MLP neurons of a small language model. Each row is named by its layer, matrix (up: input weights) and neuron, and shows model dimensions 32-159. Each number is 500 + 25 x the weight over its row's rms, rounded and kept within 0 to 999. Numbers have three digits each.
After each neuron's rows, "fires on" lists the tokens most often at its 100 highest values on Wikipedia text that the model never trained on; "fires after" lists the tokens most often just before its 100 highest values on Wikipedia text that the model never trained on. A number after a token or word is its count.

L2.up30:515464461515490478445502505515506481496545465505526534504509520520473526507528456498515494478516520535494507537491510482488492473486529504529489461504477476485518429490541488532543489487505523447518509494522489486528474514476495476507548549477487521518497533510469463514484504503485500487463464526514470540528532549443458497509473480532491503519509470467519475519535530537521564495505
fires on: "\n" 95
fires after: "." 70, ".\"" 4

L5.up127:498507479470496471478546509490504497520532486464527486502489513497496497509496498473501477508479556468515534475476520481449523519535458506521511535521495463518558460465510504546503456476506492504537505483512512487504497481479520456502534513465490513516527515531531445452497502499523440573480447517501475497501497515483509482441497487508499544479484494491530457455508534515496499493500
fires on: "\n" 99
fires after: "." 78, " |" 11

L5.up99:464504546465478433529495527492514522543542444492511508522511484499508495478512526478562460503491507495479505467487551506477511491558570491512536545531535488488492539521512506461506478479480474519477520510496505506535530498488496473480526523502465511491553520499516492494530483488511485526457479522485453477503508515464489446467503497523525505484515510498516518506462483520498561523476
fires on: "\n" 100
fires after: "." 62, " |" 24, ")." 4, "\"." 4

L8.up252:464473483461502508461480490522507484515507509509485546521530534524474527540532546540457506485502508531501518486480500447484487525532504504512486534498508492507517496484489510502509479524458495463557511510497497496513499438525461514500533520495497487473507517544526480488473505502512522508526480512450543525476542493485455490501563497469512442517521487514478497504434495538531531441558
fires on: "|" 60, "-" 31, " |" 6
fires after: "\n" 93, ")" 4

L3.up741:495507508472500474525493478533465474510518519477562554497510505549481472492527496471492506508500571467474491513521504497490499505468475501471461506543494493488484503505508538551511520518506516503510540518500498435520520494469509529524480487561502469510467442486442521454495497483541490484461467492498505533469476464519508455514558519516490503462545551505468535492506515508524530466497
fires on: "==" 50, "om" 27, "I" 9, "U" 8, "and" 4
fires after: "\n" 60, " \"" 6, " m" 6, " bec" 5, " dem" 4

L3.up147:514477473520487519490543508524484543486560488511488491467477509461486461515524515465502485496535557512509513506499502515451515491487468485529519484506522499467507479494521481482472476477509491439516503488496478469564518500500520466501543517491481520484481507565519501526541494523456477528488518477494492524481512531475455499453483491540453499454498543502495491493531511486484520495497
fires on: "\n" 100
fires after: " |" 41, "." 40, ")" 5

L3.up441:471501490518525461541534524519510479527479509476523507507536467517502525492473525513499478537509475488500515462514479513481485515486482485509507525493500452495542504461563484500547474477521493481541515533517497464527531510465458500485527509486519481474549474508500497539505461488507497536474479513471463463499508522482516516505496507527474474464515536486492479522506510485491479524512
fires on: " and" 47, " but" 31, "." 5, " with" 5
fires after: "," 81, ")," 6

L7.up506:461478501504497521538506525508509492449477511484469501525496487505465501496504473499486475467536482473506512521475445510496504476464519478538551482487559534495496500491518469478505506503503476508533501549457479521508519490490474469480537532490501510477555485475545495505489548494507489555538474545501495551517535504453490498536484517535524479428517498491487500541517470504514528457472
fires on: "\n" 100
fires after: " |" 49, "." 31, ")" 5

L2.up149:476485498489486470514517474552456482504481463503514535480495481553500498489516528479521523511565530532509498480454529545463538482523458495491498528538537499502510514502502472517512480537505543519558500455489512488487493487522437517507522510560516500449503520525473508477525513488477515519515486489519521493462452466511460502508514495504474515469549481538482497532537517468504517468483
fires on: "==" 50, "-" 12, "=" 10, " pr" 9, "|" 5, "===" 4
fires after: "\n" 81

L5.up694:504516453485489513494563533487482477493485483514464495492484505475516509545483534514499470483526526498485501485504472426484525469515527488474534541473529506514516505491515474504508501474492511502495474519433522489520491484495544431508549531473493501516543550525528536473479504469519445549482526494490463508502473515465488503502498495515518516517495497514506507462498495485503497503475
fires on: "\n" 100
fires after: "." 55, " |" 30, "\"." 4, ")." 4

L3.up615:509470434492491470506471540546501479516505497519429564483490501491519518523522490501514496473491467471495521508509478469499487538468509500524482500483492511495520460498506486531499515543538546488502459494496470487488494494493502466516533476513499496486555499483483493503433466484524520486455495501470552530529540552506515476468481544467549442497487523489456503544477524559528473553500
fires on: "|" 58, " |" 34, ":" 6
fires after: "\n" 58, " Party" 5, " Time" 4

L2.up87:502527534521520467497518525515518456475547486494511476514550540517534528486547478512526505478487473519503525509513514535508437492527521505501485477497533484514480502531468492486514512521493495529499445517507505507528461498516498485477511488513441481531547530500477491499510460490465519517458525507480573523505513500522484532506481528489510504507516484489496478536483482497518500476490
fires on: "re" 25, " is" 18, " a" 15, " was" 9, "'" 7
fires after: " is" 17, ")" 15, " I" 9, " ag" 8, "I" 5

L2.up537:511524486480485476490552523494478480538505501514554499539501494523476474486450515457480490550496486519493546498473531447510500497481502484522482479525484492502494499471512525503526509495453475556490507483539526544530517484474490480520522511475498461498538505482535508523479503465473488504501504487479464472469461514537527506528509496518494512457484494493484491493487469510516484494491
fires on: " and" 39, " but" 38, " while" 5, ")" 4
fires after: "," 86

L8.up272:471466528557511510508523449479485491504534536460542499494517515495470472544533492521528466496474497496451490535506508461544525497508509520514532535582507527515483457513479499506518454505487491475533487492490484509544498484529507534534485507501491494545521478560503494516522512517487493517482512495502499494487466481460483466520516475508497515546516454490467477503454481522468519517462
fires on: " |" 100
fires after: " " 40, " 1" 10, "." 5, "ed" 5, "ort" 4, "ile" 4

L2.up159:504477488447482477525516495467470496532517504495492501509540535518537481517462491512528474540509507482511563445468499457531503493491555495509507490482520508492483516501512483467575514510511489503512510512498533543523516483511488518490530505481464488510523489489497478513542565541502490505496521494503476452511528496498517533506497494479490486497515530499453447517470515477498540516529
fires on: " and" 48, " where" 22, " though" 7, "though" 5, " with" 4, " but" 4
fires after: "," 84, ")," 4

L2.up126:440516522494536528502493462475563497536532455516516493499474489513474509503490472519479533526479471416537491531522514522534511496497543499553499520481527526482515524492467460508479523537515534501504504512513497479441517533472477533530506451480471453488535537500493510485479502550449513469513526496497519542524504516505456512460549502521524504489525522490492534535507487470507483483486
fires on: "\n" 99
fires after: "==" 41, " ==" 26, " ===" 17, "===" 15

L3.up268:520504543449472560478460501481520534499494497496519494518490507527479534499486481495469509508498489502512476532505477461503512473469486551456456492484534500524481501497464521479486533547540491481526484442490524514493516512496506553539495479483474508499507502514492499490529454503456509505511484488527500464502501505498454499479549486519487541458455543483473509531509542487510526518474
fires on: "\n" 99
fires after: "\n" 57, "==" 21, " ==" 10, " ===" 6

L5.up375:523516485487490506534481497498475469517521469551505491499497490506543467463506507503532521534510528490498515509529473475488513509512487451507547509533496455520551504482564512482477494489524521497520493497508509448501532472469433508507487510549472445437498512506501516462444502537526496516476484514510504546464450492482469507506458502507516501455505486543480511491495521472502466502524
fires on: "ut" 15, "===" 15, "ill" 9, "arg" 7, "ann" 5, "==" 5
fires after: "\n" 21, " a" 14, " c" 10, " s" 7, " " 5, " A" 4

L7.up235:529532492519446551532488520516551500445432500487467499504499503515517504508506456522511476515535485501511489523499470457520521501488527514491521479497496497506478489507498461503539476445525460453541498504505479498508474494459484460504520566485475532486513533510531478525507466530464490513473505521515533498530488485480462504489486513488527532496508489500452523528541512508473535495490
fires on: "\n" 94
fires after: "." 84, "\"." 4, ")." 4

L5.up684:500501537530492536472483486528464494470504509514497497516500517512506517505526482455492533512474485481474491507515545508482455534528490477466466532466452480478508488492476496538493486448546515466492542528484518508467491459517490465507513474492508499503501487522501494500554508467459496495531457524469463486534528501485484490526488480530482546497483479470534473481486488466506473528517
fires on: "ort" 22, "ent" 14, "artment" 10, "ust" 9, "od" 8, "ul" 7
fires after: " J" 16, " K" 13, " F" 11, " Dep" 9, " M" 7, " Sh" 5

L12.up494:470514545531503493500511493554495534487534461545528491515513546505468514553553473486472468509469483541504497508462483471549476469512452502484459500489528507534530478486460449468515495459531491516501501519505481528500481472470457524523503469522503530508502485549495498517494528464489475515476500564455466527497494511536550485499505482484509485527530491517481504472484506516506477489461
fires on: "\n" 70, "′" 22, "–" 7
fires after: " |" 66, " 25" 5

L8.up718:465502495527521518488539505508513468531476527516462536488520503556549496472480526521504432486489486464508500477509516497451506521492494472499475504490515470496486513528570491500524512536491468476515503524489531450529537514459502472504531525464505514519513492497525460491462495478523526506523515502559462486520467477522517463506492512542529433462464480500482456486485514480519565517515
fires on: "-" 27, " as" 16, ":" 11, "ak" 8, " with" 7, " including" 5
fires after: "\n" 27, " such" 16, "re" 4, "s" 4

L5.up60:475482498523491508501504513525488508515503484509517528473523519492500498522529521509483460482491487498481538504473506474478534445518514460509529518501532467482509458484517496493513454483500452453551501514458474497531514476462538430538533542483462512468518511525498495501496452493490489550521507497442494544491485504439471521491489525541492510452508503466494519481552487522526542465501
fires on: "\n" 100
fires after: "." 53, " |" 33, ")." 4

L2.up14:497467516481522563515517503460541526519539504527503495492498505524464497520519513485462511528524544508507450487470527501478486481457498464527502503479499502522477485492453460457523505488492537488530467533511515489501520529489516510510544485469487472513534518492511506505497516533533480500464491487496449534536532497494488497518481474532473484541496529474553517531481473509529528508510
fires on: "\n" 100
fires after: "==" 23, " ==" 19, ")" 11, "\n" 5

L12.up206:513488509514500461494517520496492523530510533538464510512526557491464500526510496500515465495551515473480495491484494537516514482513459492515507545489531504474489443481457466504536491545519487512475533535510513476536462522509470501508531493493503522468500505525502500462503535470523495429487456531465515526518543526494531486489487492563491493532467446485481501461495498544476458502462
fires on: "\n" 70, "g" 12, "ac" 4, "'" 4
fires after: " |" 31, "." 17, " to" 8, "|---|" 7, "e" 6

L2.up348:483531502515521486498466560500466468504488537508483519508476494489532498549475518535463503495483501498498519515478493520468523497522466494446469529494497524468489493477478455522466526491522457547485514523523503500517470503503496467519525499526506457486484492520509502498513502500528494465473511521525516528494471531516525431487559487549479504459530459471522501517499497532519476462497
fires on: "-" 47, " school" 10, " it" 10, " they" 10, "ob" 6, "|" 5
fires after: "\n" 52, "," 12, " the" 5

L11.up1:493537521502485496510505505520502525447507518525523495473494497456454503530488506482522506504522482474554451486431512472551475464502491447489525500495557511522471475448482481468505480526507494493528527517486510497442514492502504487533499492510482490491498493479479488502454522492522458486508470525492455477494477516497500516550479487513526509517508490436471494459489538501513551482466
fires on: "\n" 99
fires after: " |" 30, ")" 17, "==" 9, "a" 7, "ler" 5, "er" 5

L5.up581:459502468499501501483481487497524471471488499465514462523476531553505525512497529499516474475544514518448513501490506506469531529564503492492496513502502511500503470511521493513533497544505476452486493509459448461517523463506487547512473523396483476520462519541480483476501481491463493488479524520538534497506507474477505486526517492539487489503505515516495467502469505519472486480539
fires on: " |" 96, "|" 4
fires after: " " 30, " 5" 7, " 1" 6, " 3" 4, " —" 4, "\n" 4

L3.up727:486517497537494484524486519495487538518510487521532509523502478482541475516481448492489562548466486525471505490513545471470466518533499530528514560509515465495494493511488456450468496544487523484492501513493515492526520514478494482538489545495450504515524533502531553550476472504496477496490481491509514528470471475461481513459518488514513502493474527500513483515492554506523508485487
fires on: "l" 18, "n" 14, " bl" 12, "e" 12, "ell" 9, "le" 7
fires after: " f" 22, " g" 8, " mag" 7, " T" 5, "E" 4, "P" 4

L5.up366:482529508487518484513518507484515520473501479511469532512517505507525541534491478485485484446516468475504526527501474482494526470482424475472516522474480439525517465516501549510494538510470489441495508484519487500484500488523537502502509495507500439454500529509510487484497522513549472488533528489507545506477496519522488461439505555504521485495487500460484453535472487530515534471535
fires on: "|" 55, " |" 28, " national" 12
fires after: "\n" 55, "." 6, " the" 5, " " 5